config = dict(
    num_hidden_layers=9,
    hidden_size=192,
    num_attention_heads=6,
    num_key_value_heads=2,
    head_dim=64,
    intermediate_size=512,
    vocab_size=1024,
    hidden_act='swiglu',
    norm='rmsnorm',
    norm_place='pre',
    norm_eps=1e-05,
    positions='rope',
    rope_theta=2870.0,
    rope_fraction=1.0,
    qk_norm=True,
    attn_scale=0.125,
    bias='none',
    tie_word_embeddings=False,
    parallel_block=False,
    init='uniform',
    init_std_qkv=0.0545,
    init_std_o=0.0,
    init_std_up=0.0545,
    init_std_down=0.0,
    optimizer='muon',
    learning_rate=0.00838,
    lr_mult_qkv=0.4,
    lr_mult_o=1.41,
    lr_mult_up=0.834,
    beta1=0.95,
    lr_head=0.00546,
    warmup_steps=0,
    schedule='wsd',
    decay_fraction=0.802,
    decay_shape='linear',
    final_lr_fraction=0.0,
    batch_tokens=16384,
    max_seq_len=1024,
    doc_mask=True,
    z_loss=0.0001,
    train_tokens=178800000,
    max_steps=10914,
    dataset='wikipedia_en',
)
MLP neurons of a small language model. Each row is named by its layer, matrix (gate and up: input weights) and neuron, and shows model dimensions 0-191. Each number is 500 + 25 x the weight over its row's rms, rounded and kept within 0 to 999. Numbers have three digits each. A neuron's up and down rows have the sign that makes its largest values positive.
A block is one neuron, or neurons of one layer that tend to fire together. After each block is what it responds to, as a language model described it from the Wikipedia text at the highest values.

L6.gate100:523549522496487511517503474486506493454486485472531513482499500501518488525468486472469476522506480516468525464501508499514535481480502521502441466488491505528459469545480474518505506510516476510515502458526477508511521483461502456470512532491517487536526480465492554525510495547483496543465479525484525453509474514525501481476505511499512460531465465513467524492483496502514476516507531476533504487450524513520543501534519476547477496518504464526504489504457529441514517464505537501483493510474454490526507539515481476498470531526530548480488460534508509503490450509441482504
L6.up100:485486504523533547513472448505504529515493550503501470513499500512498521459540486451434468505501449521443514477517505517494486515498513469491500485502500494525476475473489459438490473466458526504481477473517530566491490477468485459513501524483473475543510491477543481462455515513479546465495507480517480505525473533519515490500493503516498502483511495460501489532500532486476532488524513490527501494496563505482497524496511517527459435517507474521518499490496542529493468477498468437504498471509481516526522511477502496511514490499487498514478481459480524541516473495511475536
L6.gate119:463477461485506505484520472491542513529493483555494481479543500512509534521476544462490512510488478488448526460493537454511495451505535473506468577486479495526470494526512486498530487505473544515505506458501502521494491511505501498505513582495511467509481504512531526525501502456525525576495493530497521502466483512518470503500511524526419520508510491518440547461512471511486547487491512511547494525524505508499495526517506501492512523493502500509502452521504553515502517506535525479512500466486498488525482504488503474484484521512487513478485511529511520538507514514522495462
L6.up119:489519508486526515516551479500487486503515473477553487497499522503549519473514540490496485518512522493491473522497488571517474454479488473519532505497483473556501565507503492484491463471488474513521508531539475572488489495499520524497511505514530486481509462464505447488525533542514516510510529494526503506491476523492503490455556455464522514496484556550497524507503499556495508560504511481497462516515473490451525475515472467485511515490515479487519475485499497494494492506511556488504492502453512515493553497504501482505489494506503521507484526504525526475438502527498453503
L6.gate414:497475544481517465508484450477501477483512500521513503482475532529481529498469513517472515499542504511509490489516485532506519468489530526491496549508525493528474509514466528517518474544511513491458525535485526482469465504492514464471475514435497486553528468530474508557462488525508548506513488516446544502542530513498491484549507492510500510490558504521459528501496482510532497540534534508541486494482522524494514501496503542558485482539505477490485476500463474499511475497520508500480467456525448500495529456466535515467482551500496505513475498474506495481516520521495505511
L6.up414:503493536524459503481455540520482550502487470505510494511510488475523533511489488496521470559527462488444512509512518537492501513497493472500503482498524495477483471476478479489512495503502475451444508504526494524477465497489492520496477466459480547445448503469497502452483504511514519519424506521500549467510490504481502468469536472500524503502543447474492489508459510489494517491492500470507506519515513490468542501522547533515513477507492517531458483482534503537507465521497510522504471458423511515498523495513471464457490517513501523508476508505513518486486533465498533513
L6.gate501:501543512500500528567470515524479524480526451490502517509501530550510505528446522454475501503470521496499488493517517509511518532459517473480478516469516482535484512558462459477542515511514481495457503468516521507520541473494512476467533447498504486505481507470531475489549520490487489482492495497429533510495527523513528492485471479556484481496542521489504552514508473534516475508492503460500492527518531468494497480502506485522491514523468452521513499488476537537508486527444503466490487511499494526473517460533506508529476509488524552489496548510513496506459502501507514490
L6.up501:493519511526507458526497469478538496478513473466500516480487501538507488508497518457468517506474486484470544524505496550545486551509514517500455496496481465490462518536493488494556514503496448516432480482519510499510492513447472483550509458473516500474465500541494519521535492524506507457524545510470513529494524557516530466508509490528495496511504547508501503528517481485477509499491514462518488515449497441526479503506519525531505494548490462498486470475529485479486494521491492501465509474523518523509499487510469449473530514486481490530519497483480511468498571521494525513
Responds to: Role-assigning verb endings

L6.gate32:520517476470575501490541475539484534524533512504484526524496475544520504517470478511536489492507519524466476530539503540457467537549492497496500479496496472507510494488522447504506547534456513509499565448523462504483523464460436486523525505537497463473495532529487451469492541480488520483515546518500501518540466503515513528449465501461503498485516496482493480486510505495522485486535482475489484446519483500494478503491479528532506498500511501571491518517502513482513495511505486486516493488497514450517521477500506502494477488462495506504514492550487462533505499492513486502
L6.up32:481509526537525476486444462504538504542490525538511517539518508507510490500472512531480512525509510517509522507496504541529519553509521448492473510526486480515516470533564521472494527501537524502465513511530513495520514488500480459469525452478490516496494495511471461473508529507515501508483499521545493453490521478504503507491506492507496464539446451523489453506456495540449511475474515493559500475488506472540479536478538537491498486506484524501522462491462518479527504507489491509502471450507466484527530497498508510495503497488556511453512513504459506484519504517551461484
L6.gate104:465529497459471458492508491480528502498479508543507508489551517506489446511496501522491499523532441512501493509466472498518465484481480472536445543483474501501503514496521526490537544471528517466514499541503492482535536469520512459547470519517494501489517527495504460495486496522503472501481518499523511479496486511483511505517513540507543514490486488507464494531485496501482481455489503605501494492541475488552484474519501490486504526469478510460499498502476536483531490516518504507518492518523513512507515486495549465495463544516469514487490478465539465492576473475506494517
L6.up104:507497519499473523515504456493545504502511490471491501533525507507505507496515473503512508509488486517523493497489427522514497489526480480559487486460496516494523525488476490529530545504507561512514501477512509507501509491498533507496497495512575459514548528439483469468487506539501486470501480443577469462476495534446540512477514492483535489506486507503472488507525522514532491484510522556537501493491506521512505465509490451505548495545488512498513521509521501464483505524490499493576519530482487502495492506483525514491513466486510548482525507483488486532554475514495461509
L6.gate251:528522523486521530473481472526474485512497477501470509447535547482580497522478486566472480483519440510482538486535547526493472483486474519484491488499501507480493519514517497506553523461496507478542544518536462495484501485503485539483508500468522490501521434533504495490491450473518500472486511503530469494515500459447503519530504475483506467525505494500481503462488480467517487502474541494473472484507495479516435535511484540489510497485532500514514467490494485515528538489522490509504489515490489493500533486518494507519491513499532456502476520528501484556540523464473505463
L6.up251:553517534535483499531486502501488494546480455466503526493502516469548512518503515576518522512520511538509522493499526492478501488518468487461537490525474493493504492470525533506525516463517503506494528535560493483494506558485501464471518494489526457488477525487458479463476455507525529487497539511507517491562476510495445445482528493490506465470517520473514499505512525451515483471495497544500473496484530495532468518492513527502488493528523468479508471503493465494496495499488495491493537532490541484512524518534555494498471496493529498498479524514487539532492463486471461543
L6.gate323:512537555503503510512507487492515510507463514495531535470521477513519550471520507533508446475506518566493503526485539487491501500512445513527553486486520476460489520493488515500497518515495527517493550502497537488496476536515473493503519512446457495515516496536491504524509512502491449527515522527518475463507510467455497495487527504505470520498482508507492532525483496496539491431487489492543509515505526526509466493462510503450518523516530503500500500529509546509478519523519505552509525509491556535473500471499483507548495488503509480552474515526506483482504490432516495431
L6.up323:553478517502541531463454527523486505470498473498505508491475520495470523482502479515486496518504479561498506468529524516474485465511550533538537442558502477492467447484484475492532495504539491553462512511562542485510473526514520486506498504466470513508519535507549510499486494510513498512476488491509537526485489471514488511531513488498469477477534516510463536512467521551561522493534510491489493494509488485469528526484506552509509520540492521479482489520487510528527482546478492475496503518495539502531560467484474481495517519520515496516490476482505458505528509493505478522
Responds to: Table row-end pipes

L5.gate0:471500521532479488494565486530457516488513429542492479535530517477484468488506482498446496486496539477484483542512517490469494555529512514509510560489505515484485500539506523501482494520525499489526469504504493425497478507530488502546494515516536523492481481493489497498524520503475513531493458504478498476518473469505541483499477572504528495500505463497466503510463475497513505536470512504550510522496513499493498503461492557496495486468466515475470495487466467521486524494542489516477454485522498538531481505503477524510484545509499503476518492524497510497512487415515492474
L5.up0:494523482453468562522503501495468486470482529517506470531518491482471454453512498476508513521478457493457455539512477533498516527523483481458531490526502489475477527501485520514532506537514484486554518558516483541466449504502502470517505476489543541485484495484474527466545570479500506528461523523522458522492518469528518490486526495469474509473495482526505472494516503509482517523469516468484459535520505471494488519465507506452482482493533497485500541528518488530476514515494509493507505477452489558492511483521520513518504453507451467501486514498485487499512519484514510506
L5.gate155:507505497506526510510492488512502488473495486551502501495511518508500510502497505534465489481514494496513517533505541512532482524497503483509524576453505516466452506499476501455445507510494526511506517477461486490495464498470517502507532516484505501516513481478516509541512508540580481492491513477480465478545471473489520522504485521495468517527490485484509488486512484489461490515483464518534496527516491552460473500516500504517523485488474549471450499526459522518478525461572502450502535496533493515539433550514484473514512485525482509469518456502512460469559504493485492493
L5.up155:558514516486514509474524529464502496502506496501508486551461495519509514489514505532472533516500504492508447471537509525491572527542512503511506471496509524501461507476516484489495435476510539516408457473531501501514503519490520516506506495448509468473531487533479476504488472537491554465531486470541497528451484483521503490480507508483463462551507507472493527452517514494500501479487483469480492516491513496520520513489516521540501537464525501469480515519457501520531513496498489470490519499521534499467517485501495494491534488556570500479485513496498517486515484497472483491
L5.gate171:514492533517463533501517450482477496472505519470524549552535484503536504466468500534532528517494484517484534513514513496504485507520486489479527488485502532505457475504472508496536502452536559444492511491471505520481495517505503494519510506471496474523467498517497549535486498521518496498530481455502553475482498471519542514518522489489543551497526467469466476531488474507492470487514536508520471456505495543495469496442496549535506453469464520460516474467480498537533508509493453525535489467475534496510522505492503504551502489511511498485510520510483472520475481503474508480
L5.up171:521537483468479461524531465488556486471505561511455514424527516518518500496493465506495468488529506496499532518479497516467498484454502515500549479505489505506462510525518489497496520420493500444530489484486489483511501473499496521510490505513514460495471496534501558549486495505494519486488536510497486509534497487511458482456507485531488502478467493504492509497482460498514539513456512514471483540518501515487513468491465470514512518533502483474453455457519476501520465504445498451516499475515499520518511503557510496518493493506540490520510516514448520554521505495496507490
L5.gate324:525515497514469517495453530545497484463458520513472508499523522502471518526458500542459485497510492507504494523522460534481501528476512522504518512490520543524461491524522464468530498488534487525529454502462496483528483491485482485475472465531476480485491501509515522538501527504459498532475493488466501527484491474475532507492448505496515516513479519458493499461460490504502486492456507496493551490509452542518497539463508579525482486484466504474523487504483543503503496558492535471528512492487549487475513499496501481568541515505521464517512470472497483516522475466519474505
L5.up324:480519515492506497487480540522500491505458490504497523470502517492541483543482496486503501516513511537468463482524508488489516508485475523483544478513533561523494472489514521477555528435537486501504506511448481511545480524523483497514546485507473515482526542531493493495516496498505504517471510546521466485520460510478497483521538517496543502466517521459515490486489475506487509496519511502484507503509445578503457513510497577505489505471526482512529531496462501525444484541487524457514521520535515501485477528514514517524476541501495490451547469494512501531470497474486524508
Responds to: Table header row ends

L5.gate56:482473526497488518495501484490499487495506524493493507474540484534502509501490516547486503497558475476484523467485517476527489519512511479473469474505476512514473489531498468510485524498507515505518483552516521509506503538524444530516504468514464461463552488467512547483493532451473503528467540476474525446524487526500501499508483478515459533489528498507456536514527499451522527449486522490481531519485484454505494461529487467518497518495470509484506454517486494497517510558512515484469505501531495500444515489503487477485484494477516501452475512520489461519510507586527521453
L5.up56:494499533494529487487521560542500486521476521454476498507523451488534430509512501496510516490555543489522526524496514540500491486450498530509469515516481520445504468489488515543506504476505584489540481503464501486530454508492512543450499508493502514528547501457497495487473528499489488476478519542503473523471493479513485476473485479490521490513516467471458506502498498476505522470488506487523479515494495489546471470546507529497470503486472503494533503468484503463509505468494516499510504549477460474507451488478477511457489505522504509527457490507552530474506528511496492500
L5.gate187:477500529510488489455511548537467488472523517483513529501509529559460483523451510516548473528531499506498493539481497502518481510449489482504472468509522483479464525511472545492528540528501510483526506511501506508478451544502523507524493478494467447507490491449525498516481500529492509491516482477527514543568500529504488490493483466510485517455568505476448595517487488475511506489464498447505517476492516475507521513526467476468483496493501509480506530463457511483490518524501481494502504491492497549501495513495470495480506492466501504472475488505501501541485485528492510465
L5.up187:482509512496525471507461517510474462493505503444505520495520495469509475498458487515542553533526531505500517552496494557532500457479493468486498492480522495478497520512535493495493562517463475526494472453527514491494482507477453523501509460509527481479438484494507485473502490523498464538485509447518538479494487503521508519513538527460495529482523497534489514550516493482504484506464538497505508466474523490514471478559498488483481478530528455516484489523504500481524572504547482535491486502502495529474536531472509458453511507487515513494464470492505501508517461511485477492
L5.gate266:454513519491542500488504487528508464528497472481547546469483537526491478508544521495519516531555526497479466511507459498477506510534487518564499462491511469523530518507495502483485474516491474495513520496552460490495481518490504451479530501416476462530526474459502486517450522505491511494525492538512527445504524494520488541493490482489467490515547486489488526523509483500497477497546482451507540490513477482492482542483470496510524507501482487462528510510457486483478524491477491508532530535508465510545512478499496528479521522481529480484459483461499500533476470518498509513
L5.up266:445471515490458509453521524531461475521546527521482525481527508508529443505518520535516497513485472509504495519542531512527491473498505497458503461519474524520500515474464506542529511488512499484511500469513486446517494504501514464516545497510554519496491515528505454466507523551523502524444478492487550502477491524480485504450494452510503547489556498503483518546506526485548464502520515476469535530512510477505505530484466524501478505484560484504477484498488551507527514509517532531520489498502457482500516503469485466518507513506547471501461511512509494500489498495463507487
L5.gate431:501506470494507466454522540526485500512546515462498537519505495578487496485479491512522543498543508454504493498538472538508492539500453451505511493494505497524519531455470508501524510436512482442502496493439495515479501474475439480514501530492504489485510540481549508511509515503504499476533514499490510536506501503499528485483507503497509526509526477516501520521495507447554533512507508524482513521516485479565512494507512466499499512460488510519472517520496470480483476507510489534540500494464523524480517509512451492505536500482536463508497502514535521468474568474506544482
L5.up431:522463532489512476459508518507523457490517503531510539558516516525510486545450495560517493506519509559545488466533476497535489462497504501460535498536486497522514502499474467486521496534486470564522475493487526498536498493512552495474527537497517469495493533474491493491480501506490521466495499540460526507470510499513505513507498433480514515489499537524523465536504507489493523469467484496518519537507502453491485504440469481495505500499491510503524458492486489473524536537505478505465513487491509516493506556464462486485487560497504512509471482493489469476481492551500489469
Responds to: Adverbs and their endings

L6.gate25:497479528467475522515554518507474497539475476449450470498485502482468511474475466512501510491462523559533509492478481526483485517499496496444480486486481483510520507471489488533429448488504526572498498505482507508526491504500483524510510537513473450462537526537514515477454474475485505511467494506521493511542523518476526518518464477529544514499493474502484517471463472483491507478511507494453514537471466534497523489503531510475464527519498541536472546537527513517460482493471510487532480540494515523509507506532469464496510511490486511494532512508546506503499501482530498515
L6.up25:493470508510525477496548508474526516529494499443498490504498547483529472528490471537513484483484526532512482470468486532533494487482505500531523523486547523479558513485488496496470527466505498504475488504533452511532457501511504512497485497508458524482471494543536451502518489535520505493468465451472499518513512476532463505522543524494506503450535499523479500525492488532499532509524506497509502512503484518510501493501486509553504530521544572522481508478554512506498457497551446520527470496490471478500514521484495594469521513497500515521504510546490504511513484499497493485
L6.gate329:499479474522531488512539518491458549529493497420472496475507517504466517555496472524469516512475544519518470499483528479495502508499548490498481524521489553515479505521465491465476487482477518518536485490517503522500527484526489521485485548481493504487487441493470517536539537505490447518485518531491525471523534459472546544488504496500507484491493504499511536519524496487521519488483453526516533520475529505504540485488517506512512452469526506489498472478515490455501491510516524503471425492513485506509475517525573490502512485539500507529499474473464482524500511517477534480
L6.up329:478461517519479492489500495508516508546496504506464512472517505506452495476544477517488466493474518519533466496492520506518485501483501506467498517486534551503503549481460536530516543476481508470522513496503527479480501527501522518469561481472519487531516466490480482491486536508491502513495517530500485481548533458435489482536542486527488476515497501485535488511467498499545449495489508530477423490499486542545542467512455513517491463515496514492511502546481539539518472471522512509508499521484562530504510528504546533535527482476527495513470488487507507479483490468487504523
L6.gate446:468509542553463475516521503524483441507502498527499490459478508533474507495508475503497507489466480552489539488492533491475509495472518514475498498496496474497479510492537475524467481488505460495518484557484523488501481516490495499490491520467542462509522484458505582506499502481512488466497553551519507520522500513455504469487486494488462484488497508488486506475492473473513519512493482461513475535507515540477509488501521538490492483477499464455476522477550544521454496514520485526502504551460519515545494498503484525539477509490461460476529515443498489507462502473500561481
L6.up446:497519493489482432523483502463513474527511499500443492532505499476515476501541507521531508507504486558533541508501476472493496511487509533477513464467490493511508476477447483517455519520467518505514514544469548505545499520465503500474523537504505466504523482535459530532514492511499477518510519436480495467515522511468436490518533460534500520467483484522511519477489490516476539515495487479487474491475499505473487456503496488558497531471490487493477525485509545526462524549511511512505514527505528490522493495477523554477477453466497486524530523500489501495476553497482496529
L6.gate490:502452476499506522530502483469515484483520466436495467480499518507471518484484480489541515496475495536491488526477470516484494509487496480488503561463522529458498482509455508491472452481473490500518504491503475462521482540490485474522496517460479499501511521527430510494523485539475515544492510534537476439555531493494478446518486502513508530529490509530471497489454483509493508544483487511483483504493521483512474517499527516541492475471481509511444510519494456470470503489509517474468465535517501505524456496490509501530517548505463495539488484511503506461561513485465528488
L6.up490:536522506524475528518509479489472519475505477533487424476539494488480467539503468498489485502455494500500497500509459548449536553512511533490495504477475486484489503496488491522554480497458464477515532562490476468483495453523524502473518517462508485480490472544510498516517513488515514463490438507493476510463470505484519487486501497481509496512460522521515516526532507507491480520501530496474503498490482509551515479473463511501504510485514542444505515536516525559451480478541462497496483499483502538518481508515486491495487474489515499492507540571460504541503480484486519496
Responds to: Place and nationality endings

L2.gate261:500484491477493514488502456556474473507495487495493487487488533522495499489528540484527477448538458508517510500558484521522539512484540565532513530501524520487531472471500500446570485487487462505515514489516523536508485513494477507495524472519489492505514501453464509455527502484508507501497480474522468487527485514496505495482541556518501522503519510506507525497500480464479533509489508511519489461547471500509476497540446525487487515432487547462492526518443468503518476504512480499495484478560541501479516500480528529506476547518497502507476486507518489496484528547492517475
L2.up261:472539550513525504533477465508506501547461491481507484508471505471508506507509520518562485463539543492517486514509486500522484473495501478476509484456545458509498519517510489469503527485434519529457533515479488502479508499504513536483554497516502483450501494522483511458478515488477524470441495492508517475573485510469539495468564537509495513531490498493503501484481483538492492541478463511506459540507482504518489455525510489483527531528496509477526543499560493530520499501439522518511495515493486490493487502507514515505477475477500493510516519487493530483451494466490529523
Responds to: Heading closing markers

L2.gate412:498522498515495467545497512482501472488535499466517504517512474519475484513492489493519489477553482521462519538513529466488457496501540445480525551505495503517465508551485490485551539537504451506504474463482475483513504481519481476482490536483524560498553502469489485501487476558499512485487512460503535476546521492530487519495490519487504494495482471460482552487504549484512510501518497546549511486493543457513510484506489510552508518521470497496479536481484487477541491508542518478505488486523509489511506536511495526536502496527469511481459473494538537462505449471488509483
L2.up412:514524519510496497505490479434482535552517474463511527442503479481467508503517478497492508526515534542513523523484492532500492514478493443467492522484541476547488493479533511478498512499470502491459530485528509518530468532504497486485496522469474499504503505515512480527471466514486511518457524486488548485508522455505483504510544494493486494490526488536497491504499532479521500512526474467487494465522534483501520545499511520544474483482509490516499515437489514453529447538492513448493479493482551531500482475504537506486471431531463508525446509544502496482518480543500512511
Responds to: Biographical pronouns and "as"

L2.gate103:504520517559515487499521486493460481543525495471486474498481490485517534511492508466488499528519475554529519536488496500509514498532530488501487478518492505455447458521546506463498446547560485511499493483488517495485523534529474492555521506499501488512533484445485489504496469515560441505503488529510475541502519492460488488481510497513493515493536512512514444513539474521519502449466512477491526470482534502457509514520476510517480509503441491509489477513482518506491511513468492502514524523567511501541486496520542514500473545511515506498498487508463482558493474497483529516
L2.up103:532504516482510481533556520480484522482471517472486448474496531499556542476456524493512482501508458535524508480524493532534545494499536455423479470505480473522465510498493511498480515487489488511521531505470492453488495484479466506498527518529496517523518501494474490502536500490517481508504477490538514489542512499536475495521505456545463518488487482523592474514510485491516485498492492474513496504459473485528478494532480467504518429499495484504511526502493509546511478505510471499504484552479490517550445532514489492483497499467507514522504494502482497534542522508459487494
Responds to: Country name endings

L5.gate2:532490497491484499525476528519518529479511483467527463526465516457472509529540505548517505515489483507489442512544516520464486502480450501475474471509452472485546517519452466512460457460489506486502526501464478514514473489526523496481517535466507480535513490508496441452469474446507520518491485504485492514514502474485491470510473511489516541525484525539540498485518548499495495468486499502497476444497474552482498459492493483499498509470501512503499510516501499506501479521513502483492514478474518505572484522468526459523491422483510465542502496487497524484534499502495484525
L5.up2:495508538465453513550476534502537498501505497507528483487473520512451520499537483510493512510483515513479507524506528462499506455537524505524504486508498531487496513491495489460504506482452541433557483540535460501527470496521482499482511490510463557474506494498498479473473484498472452494562518489516455538511497513462531497501474481486472483517458491536479501500468525501489528531468525503516480488532514491498524525510484512525489513503487506482488516501533510521465510474521521505496488481474519498526450525467525556490450485445480477537451475463489489489464467520517526490
L5.gate298:479500472478479480490521492547484490517522492456511494484475538527485519486494507528480515501494510520500503490521524500492560479498478512484511542476479467498499535495472486521494437488484529471522500484525488465472500516477515508494466515476465549507499509496492532511519518469529490482477483505491496492506547490517477468524488532535541524493490528550476503518495538479491503574468476480498508472509557486571510449489506499498513526543516520504471531495523495506458494490504540509520486534471516527499534489526526500553525546466511514500444480452485491493486475546476448509
L5.up298:511482485514499491497523514512525521515505489480507472496555520530502516476522488552525481514539494515548495493479489523512480491498510472509493525443488512519521458506480492540494547506519491514490463499501489524512555483471501530512504446525482493536475496531520520510516529450513473505449544541490483482504495452556534483574496492437511483505507492543470465498505500475489510464481465496513507471506474508502487497539460461482505476530527520535534473488532528495495503530516481492522479503464530501509514546502524531539510461510495496477440505464507476493501496506546501473
L5.gate451:494501489422515498484498449485504514479559506482544487491519512514462525491507513533489496506485501519478522512523522508522540503496485497425507510500473485500498513525516481485536523510457492491498526491469504489506474465507524501496541542531537430506445457519498478522510468520552514522515480480495498521522459476491499493490489521505489459499516559529534487508461499511534503514480507538508477516486536534526525530515487491495505487472521459516472515496482542497512499524511488499491439521496530548547513505514564453514490470475503516540489496506457492511478489488466505495
L5.up451:467565471475483465470466520479485492483505522500518455477488528480500494524499515484453478492524543532499467494493494495436549526502507464498529500508496500490492484494480483531493506467493503521485469521509479444498498487534517509500540464524461517457519499544485502460457490495534472543493513507505495491523526505518480499530491512449479460482497494526518527517477535522526452498536487465505488481479495549547560520500503545483472515498523476497467529483475503475507522476476507524455493473447542466491537539465534493512468482487460503509473505503477505472500488489496514504
L5.gate484:536427505486526495510524497499473512486549493487510478478510523535495549475535499524508488470500511568539493507505521492505491508468529498485482507476492500519497541489479503514528518471516507481481498479509478482471482455490470569466503493478480550499491501509501478467496514474497525492496504507515483512501510457461498515507461519505500516520496482542518510460465490492487489505451483485483462538484481576502512497503514500523501508516538535501454514484508503507420490492489535505517488506539492525510532515478536536511483499492514569543457524481494512488563458486536479491
L5.up484:506487480493515487539500453480439527517469496492533466508472527542518506484507528490492499533502516529497498471473537518503509487473502509469521484497503514511499491527474588480503476503459475503498506498512507510501503532494492506493534518470494524498507480489419507476501480527488508534454463466473472476516509473477501512522471530491527482500490498541476462511470476473464487503496546509501489479480535476511535497537529525514498467520527510515472490504563496499469520493457485487540515479540463547485521466498537491523483568512488499503484514508494463541503447471450506507
Responds to: Demonym suffix completion